config.yaml
num_hidden_layers: 12
hidden_size: 192
num_attention_heads: 12
num_key_value_heads: 12
head_dim: 32
intermediate_size: 1536
vocab_size: 817
hidden_act: "relu"
norm: "rmsnorm"
norm_place: "peri"
norm_eps: 1e-05
positions: "rope"
rope_theta: 10000.0
rope_fraction: 1.0
qk_norm: false
attn_scale: 0.177
bias: "none"
tie_word_embeddings: false
parallel_block: false
extras: ["capped logits"]
init: "normal"
init_std_qkv: 0.0293
init_std_o: 0.00423
init_std_up: 0.0293
init_std_down: 0.00211
optimizer: "ademamix"
learning_rate: 0.000478
beta1: 0.9
weight_decay: 0.17
lr_head: 0.00923
max_grad_norm: 1.0
warmup_steps: 327
schedule: "wsd"
decay_fraction: 0.907
decay_shape: "linear"
final_lr_fraction: 0.05
batch_tokens: 65536
max_seq_len: 256
doc_mask: true
train_tokens: 840400000
max_steps: 12824
dataset: "wikipedia_en"
MLP neurons of a small language model. Each row is named by its layer, matrix (up: input weights; down: output weights) and neuron, and shows model dimensions 80-175. Each number is 128 + 32 x the weight over its row's rms, rounded and kept within 0 to 255. Numbers have three digits each.
After each neuron's rows, "fires after" lists the tokens most often just before its 100 highest values on Wikipedia text that the model never trained on.

L7.up479:125133130148132144121150080139111124165107067169143115124126122124175196119138101121086089088119076109190089079059097109115160036115132139136140097137161180147142195118107107146127122171116100116146153161124156140151189118152192160117089123128118133086142145101116096101122144182117112103
L7.down479:159072156119136116139101140097104080073124150123112088147186101089093136112126157068121091178158124124116119111071128131065112119118152156093088156145099075154172139148111094081073129137146104093098164156141148152100104167147115085146152142139171132153125101132163104200127148160091135153
fires after: " ", " e", " t", " m", "y"

L4.up565:117127141145122158155125135151151114150103123105127174109126096092123107133134136133134192206161172102160091108160142101130198084096190117105113172132120093164061137145158116130140151112088106053148164136097067142148112141131134146196116124130151098080090164109122088103157187058157137109
L4.down565:120159152129092119059122128078171126154115208083105054068168173124097130112134154169141134162084127130088184121079119106111157102160092151138132071087144082121175180110113129153168124121148190124125110034132133095110147138133124185144066134055143118101072103167138156161102085140122140127
fires after: "ist", "r", "em", "oc", "i", "ric"

L2.up1373:117097126182135118064102139168094138090136127178153133105164096120193120125072170119118135072126118140107129113096099135096060128126119110144114068185049165123113137081202120123129123095146181114068130117141127102160171165119134124121150083124176158115121110101150104132161145172192111169
L2.down1373:130171088059103112153149139141162066145185066094117122194134146104133119132107164084086092155089161096087111128153122094108147147098137131157148117089109170128124120185118142090139143149144169208111107187085096168123133171146121129038108136164118126200136144133110118086118123148138179148
fires after: " |", "\n", "4", "5", "6", "s"

L7.up1439:114147187140128202117114120140151157159142119143194175134141120159079141127146101177125160153149134140134169141163035080080128104170113131095152115147102059166105112109111091113172159121115097130207143156194073110129147118083160131103091139111178110175158111182172089110081152142092086104
L7.down1439:117162147130120175116145109105116133185123040096129096180137118170106171128124095225127154154148178072054155115031151139102148091147160078142090154162059126161098153090134090117117113090132142126123106109184087154116180099131123156182127128130085111081151152135121136182159091092176132122
fires after: "2", " s", "im", "ar", "ur"

L7.up523:167148095163044144133104149155104141192206148190118180084085133124144096107115117133072154129149146120071111092104140079094157091095117113116131146152130102162111146184195100144130141116102144115154127207083165145130124175161071131146134085101092084133077136121150084173105165109104104097
L7.down523:159127114129103135172175107088122154056107086067108159072155117161062130176105138168075155165111184147155133148070138107104152091107107107106183126082153070155126170139090092104124187123161113156128131093128112127114089144127027120104143085135146185144103117125146182108094137147160135130
fires after: "01", "9", "re", "00", "or", "02"

L2.up70:115169143143116151133107103125127181143141188171165187091123133084115185118145114126107117118105142099121084177084189122114154007093103114114126143139109127121111158153107154125142147132121127033090196078089131175113132118146147118117092112122109102109138164113120138121150143171130131179
L2.down70:149121091132091078150095126122114129130163142144110132148079116123162099154139131145195098140184167134117131189086172093153148134118085091111120162149160121158098128104204134168087167174154103160141051102082133123168144134138200168163136122126146146134101104133189097113101133142139125091
fires after: " D", " d", "d", "D", "k"

L2.up657:117147169198123092135136067160097139125150127190160105129146131135165132138057088142158110166158165099120191169132150120121156095088123170106121109101168165142136108109138081103141117160113077111112115079134157164169099173158151136116150159193088126167113127184173135121180140102107184144
L2.down657:104141185126085086132118103136175100188187127135110123139079121143142109154111168108115086145128124087104132128124160098204116124136131127076161164122170146146162115131116169126109130131105111146061061080086068149102106138138156152159092135178074158110135125080155068111125116132123162124
fires after: " in", " ex", " d", " D", " an", " a"

L2.up253:100117163111140158198121157168146105124126105148130159070112104120122217107107144106148158128148079132146160114171163086213106120102157143106084139144064152122093176102193094137066161108124128150100147121166078091136146170136133104147121144082111135124165134109176179091114186136182113117
L2.down253:093169119118122103084107165051106133138191144055135097148123154131104036095159182123105124157131107156117121085088162110117140130161173192169115081083104123132146106069132199129178171129140095134143063063150065104082161065104093106140131106105167080148134147165159152099144151142153099110
fires after: "in", " H", "oc", "r", " D", "ist"

L2.up816:102109161140087099134189167189101142083093088122165156079114058102165113073138142076068117060118088139117114192101204150142070109202117101091103121160110141153130156099179128149154105159097110123121126113153148134114115119145110137104172155119166152136104119114194113122179131131092146125
L2.down816:118087106094106119155124153158133160108189117079128078138114141116108091120096209097135193125131076128124158140141191086128153100133062089090160158129114103145152140178116113128143138129138090110092169159159110163134129153169138134106093130108179128139146102115105138081149139115090200074
fires after: "0", "1", "2", "3", "s"

L2.up1077:088143179176138138113135122085119170068131102105157161161137143157074168127141155096155107105129082115112105168094130139158078146124127128076089102133115213186128164141148124098159053136070093140129117159159118160028144078092148140081124118105087129164083128099161176145156188135083086125
L2.down1077:165132094165106209135194123120139118160122121117110121102166138105137093106152136126136128142116157090134103152137180112162093085111136110144070172119140145188145124133162156118191164156176135146078150105137130139129107125180140137100123132099159190121146149097045175090191158171077137151
fires after: " ", "3", "1", "at", "–", "11"

L7.up1314:117119104143131115210149078123165169195134129103149110107130154102086120125139086118168156161095137140043111148126107153124140125071183095137184112171149156137136161096134126118089169090126157113197150145111092095132118096168173096202026121123109133145168104163116108163093132143114130174
L7.down1314:069123197168136147141168119115087160160149090144096188150128152058126120097197140130106117149091125092163148125189197195102152038149092128137111140164076093118128127130084103118151124092097123133189127162145140151094137140124161124123118095158126124140137141129146175133114159116159088086
fires after: " ", ".", " v", " V", "2"

L3.up12:158093126134124133166057088214126200124152139137142158092093095126152163101095107173104092183140100127090155125115153133163157163105143173157183108147180138165121210076163121126115140094085104130119183105132100145205091112109138162164123126085142164110157167127178146150144118129160121187
L3.down12:101108096132107224120113102111141122108088070057120184120109142076154113104133119170077134114112142117124165105131113159150153094093139113156107122183089162147121094136148144135166141131121122115191107143125062125143172118129144140136107137091120096119138188081139164161088111121177182104
fires after: "\n", " ", "'", ".", "le"

L4.up387:114083114166145113171142068110141168118146132148137140152062115067135103186095141141113089113139122100116172099082149122154145089147142134084150101182077120117078146075115125102137084117122091106163168134112089084144158128181168139147133108182128134117131194118072105118114151088142129148
L4.down387:088158143159033166109083101168141154099108102156139102097138097127061157107089113134149121113134140095133167157167066132113065099151124113067181161167085110059106147197136088140145086134107047169107133123131129153112110138136119076179131067099141110151148149126145184088113155104140075158
fires after: " re", " Re", "ter", " E", "b"

L3.up119:095089130175138120152087094079083117107113141092117137115135122093173166110103153153118135078159152159121112119122125134079097070081118104196097056085119125124056112141142170122140101136135106035089155146120139088155143099142155147105131126140152111135120157130117173180113095136140115183
L3.down119:177087155128113103129163115144166170108141133102111094118113166114133091204177099143153168157143208181111150139181182185179166143130189139126119130135103096117117123162141115167093110105170086112162144122095125123137149118141114143112094009142123140177148157153111055117110093185164113123
fires after: " R", "iv", " L", "ov", " r", " "

L3.up620:093094118171119151099151165149115204101132115106099142124128126170150179132196136170196123183117067133157129157088091131133071145156185157157114114110130164176120113076127116137153105150116125153115153171142151165145100082161118134083125104192128095158107193097140084192135131150116124183
L3.down620:129143082165113161204146116120128150118144108195098128117118135117149099114179056123151129144095126114135141083131129140160063181206180126212141119159155104133113065139113166131102065097121141137121178155152086134162153091181120138115081107073182052085116098168128149119093088182114161120
fires after: " E", "L", " ", " L", " e", "l"

L2.up735:100096198180137117115131147106107138086082169142175150184132150076160146183071144177137151106139074098123169179097153124114125125104112190169126145139163130146091156141124091152171074126117119090079227090130135109150120182160122148154136084122101112143130172110146130128177131132114139142
L2.down735:149100130148132131116087087059147115173186117154172156126143171167088117111153166217184133150157120096184183162109095152132085156108076115098128122065125108124136121114123179096097152178165039194166147100147074133114163147151126125142178061128104137107081148146144099122181144099108190120
fires after: " D", " d", " ", "e", "st"

L3.up308:112054143155089122093120149086098139112193111120176231114113078138120159110106158112132105140072100072126129085112047105118086079122131145128119038147131109125115154157111131168104131085126133126115142146140079080170135062154136132195159104133094087088113074039102165132112131163161099121
L3.down308:106075087170084119139089155140106099181142134149177121169131157148131106067160075135139119144135152123124094141132182090112065084108086095136134141170131115154139142117139156144128143173114121183145153151103164138080154188097128123116110127111111221075134142141195135056148133168064135143
fires after: "01", "99", " L", " O", "00", "02"

L4.up1218:156178147111085118141124097144099185119116123149144128136129125123142158130135147119145122078150077106072148150148106065118073041115139121103137168161062141122121178133124118158092138111116109115066126170091136136129151119114152145188211083122084039127134122084141101126169099213138111146
L4.down1218:108116128148111161121140138142161147143141088167114136122183136151118125106148131133072120131162124130166142117087129118140076107180131088159132120107158119185068152183152091118133150132125118073105075157042204144117116132183096118132100114043129132117109045122134160038122099114092117114
fires after: "it", "g", "l", "02", "99"

L2.up696:165075145152164109087128099140095191097112118079135144126208070127128123118110056139151143118110136081075169133133113108119052148161155158141175145122176117153121099080175152101140167074118210095122113140146097080130110128176122149154158103103139149095130090142116128137110089130164111104
L2.down696:084150123136139110188110146119175086131115121165138139133074161151120117114105146106173164138115109090168136138153092111125193124106121062114128197194049089151114171191110133121118140117145082136117175165074125164098114165144131146108134214164166142148132162113159109105163144112064164144
fires after: "2", "0", "1", "3", " |", "4"

L3.up142:138096200125135118144104103142122117154109101159084156135153096130149169093146070071082173160139098145211110122172141112100147087132156110131187126144109119136105150125128074159114149109135128133109134067084144112126150139099122124144117179150147128135115120160139121123167164205111101188
L3.down142:096117096140093128173102106162177138171107161169135145153133174123088147104118162127128121157148138159119111130096150131126150128089165148104148094206178104117137133136145108159127186080188166122142068181067110107035121110128108144125129128123127110080114112131104114174135108140159135100
fires after: "gr", "b", ".", "l", "m", "er"

L7.up394:072141080166100206139169113147054117153125110165144144082125149087123124121138108137131159116157163094094130115073121039082210126117112151136154096114129093156100134128148129148077178115129106146137152164114153124165136133125101124157153111106117135153169085098191086109114192073161130134
L7.down394:092118077027142114162131174121142111103145081084139157093156195164124119156154150086102110134116136115205110160061145109101170104143122166136126095110138075150154105116108134139119094152109093103139122115114166175150163145118119137105176099049083145135149099152058108096065103104200143120
fires after: "01", "99", " cl", "96", "ed", "9"

L2.up54:130082133100144169169131141159101127141123101121123130115146126134142172122161134154120149084093083151138106160152109125099101146123160118103187135094110089141091131108194065106084098120110094145132185137166181119098176212106134109142128145169161110182143147137204077171142088140113081195
L2.down54:133098112119052073213051122075071131106102108150127149136122104131057089146138144186121143127121177114152151118157083123092091051123128086126144124162092132158128108165133113133170134089159160096138106072134106108102102118124076107111123144104113178110165094172101162133143146131195110128
fires after: "er", "m", " N", "y"

L4.up846:111067134114131142105132123145116120159113131196107132194139109114101131177123094179182140076119132085131132160145070141148170059116135119176131150177108097160122122157105156125124162106062094116141150096140104129138160136100139152080139152095178120123152081191145070134162087105178081081
L4.down846:180161110161095141132188149131132133098183074117130124075123165172065099086122141154107140117154173118137098177120200091188122152183136096117137122097143129151104093126113084088150149137151162126101099101169102151171137085178143137134110115093120029125093143151172183144150123095142121081
fires after: "s", " S", "ans", "ar", " s", "al"

L2.up1139:160104132189086081120178062124137086115111099122159142134126167139147117181095160160091114137061084125124108102039140102171076069153122142167190100094133089127092127126126169159180175145112132100125111147105123118148139140113116195133105161077123151091164115173113184138118157129196106190
L2.down1139:132110159190104124133127119184125164073147083122107165127130131134151095105135150137131162112127118118152100137182166117123111156134207121177118148129113129137079113209149161156105122129156060162047070136142085177155113132079144170141088090118138182120067123160146126129075170143140102144
fires after: " D", " r", " R", "ur", " S", " A"

L4.up467:127095156133182073152145097119119114139183168120091178092122075112111134138134130114155122147098129159162188088160168094126153130123131138143075194113150128138126183103129151184131145102102141071207192113100092137096118168096140164136079153167150106146184180132129095113106144116195110099
L4.down467:131186113143135142141115140168185085134054075105141153143151164140172148160140153142165151127100099159141099162148068100149141099129153116159165095151131101112128114194170131128149127172134138087127084098137076145081116152138148086210116160113095135107063054101151100156100130096142148125
fires after: "\n", "s", "y", "im"

L4.up1503:115117121177151206175126138145084187168113122164159135131099123124134191114159142144190135193120151180176155114124059121115091083142189208061171131110107127123140157116093110099196124143105107136140114089099170100175133076181154099144095131087159107089135102129121156142120116181159085118
L4.down1503:137148094135128150180114126135112126145167130159133140095126129169127115162142079176118135222116154149146082039112112112176167157144161163142129103108158129097168124118097109187134116131115128148043087111112122117162170134138163169122079192124138114088088149077137175155079088157068123092
fires after: " L", "L", "2", " Ar", " l", " U"

L3.up965:130086136150098165204135126152098199133133145163145125096116100135128119133108116124198157161140135160127115120131168088132120097126119094062141128140220118198125134110125135130129138080125131132172137149150123110078137107085153133112222159110126160158129131091157091213143184182133145165
L3.down965:112084091098162117169119159106102137130125098129123136116173133139130172127132151151111151111182072134131145109122153147196155131063155140091110116148117199136081113165134127126174156072105153140168152106131136089091146048110176069126181182126110089130126141138145097127166152145160141124
fires after: "\n", " ", "3", "\n\n", "o"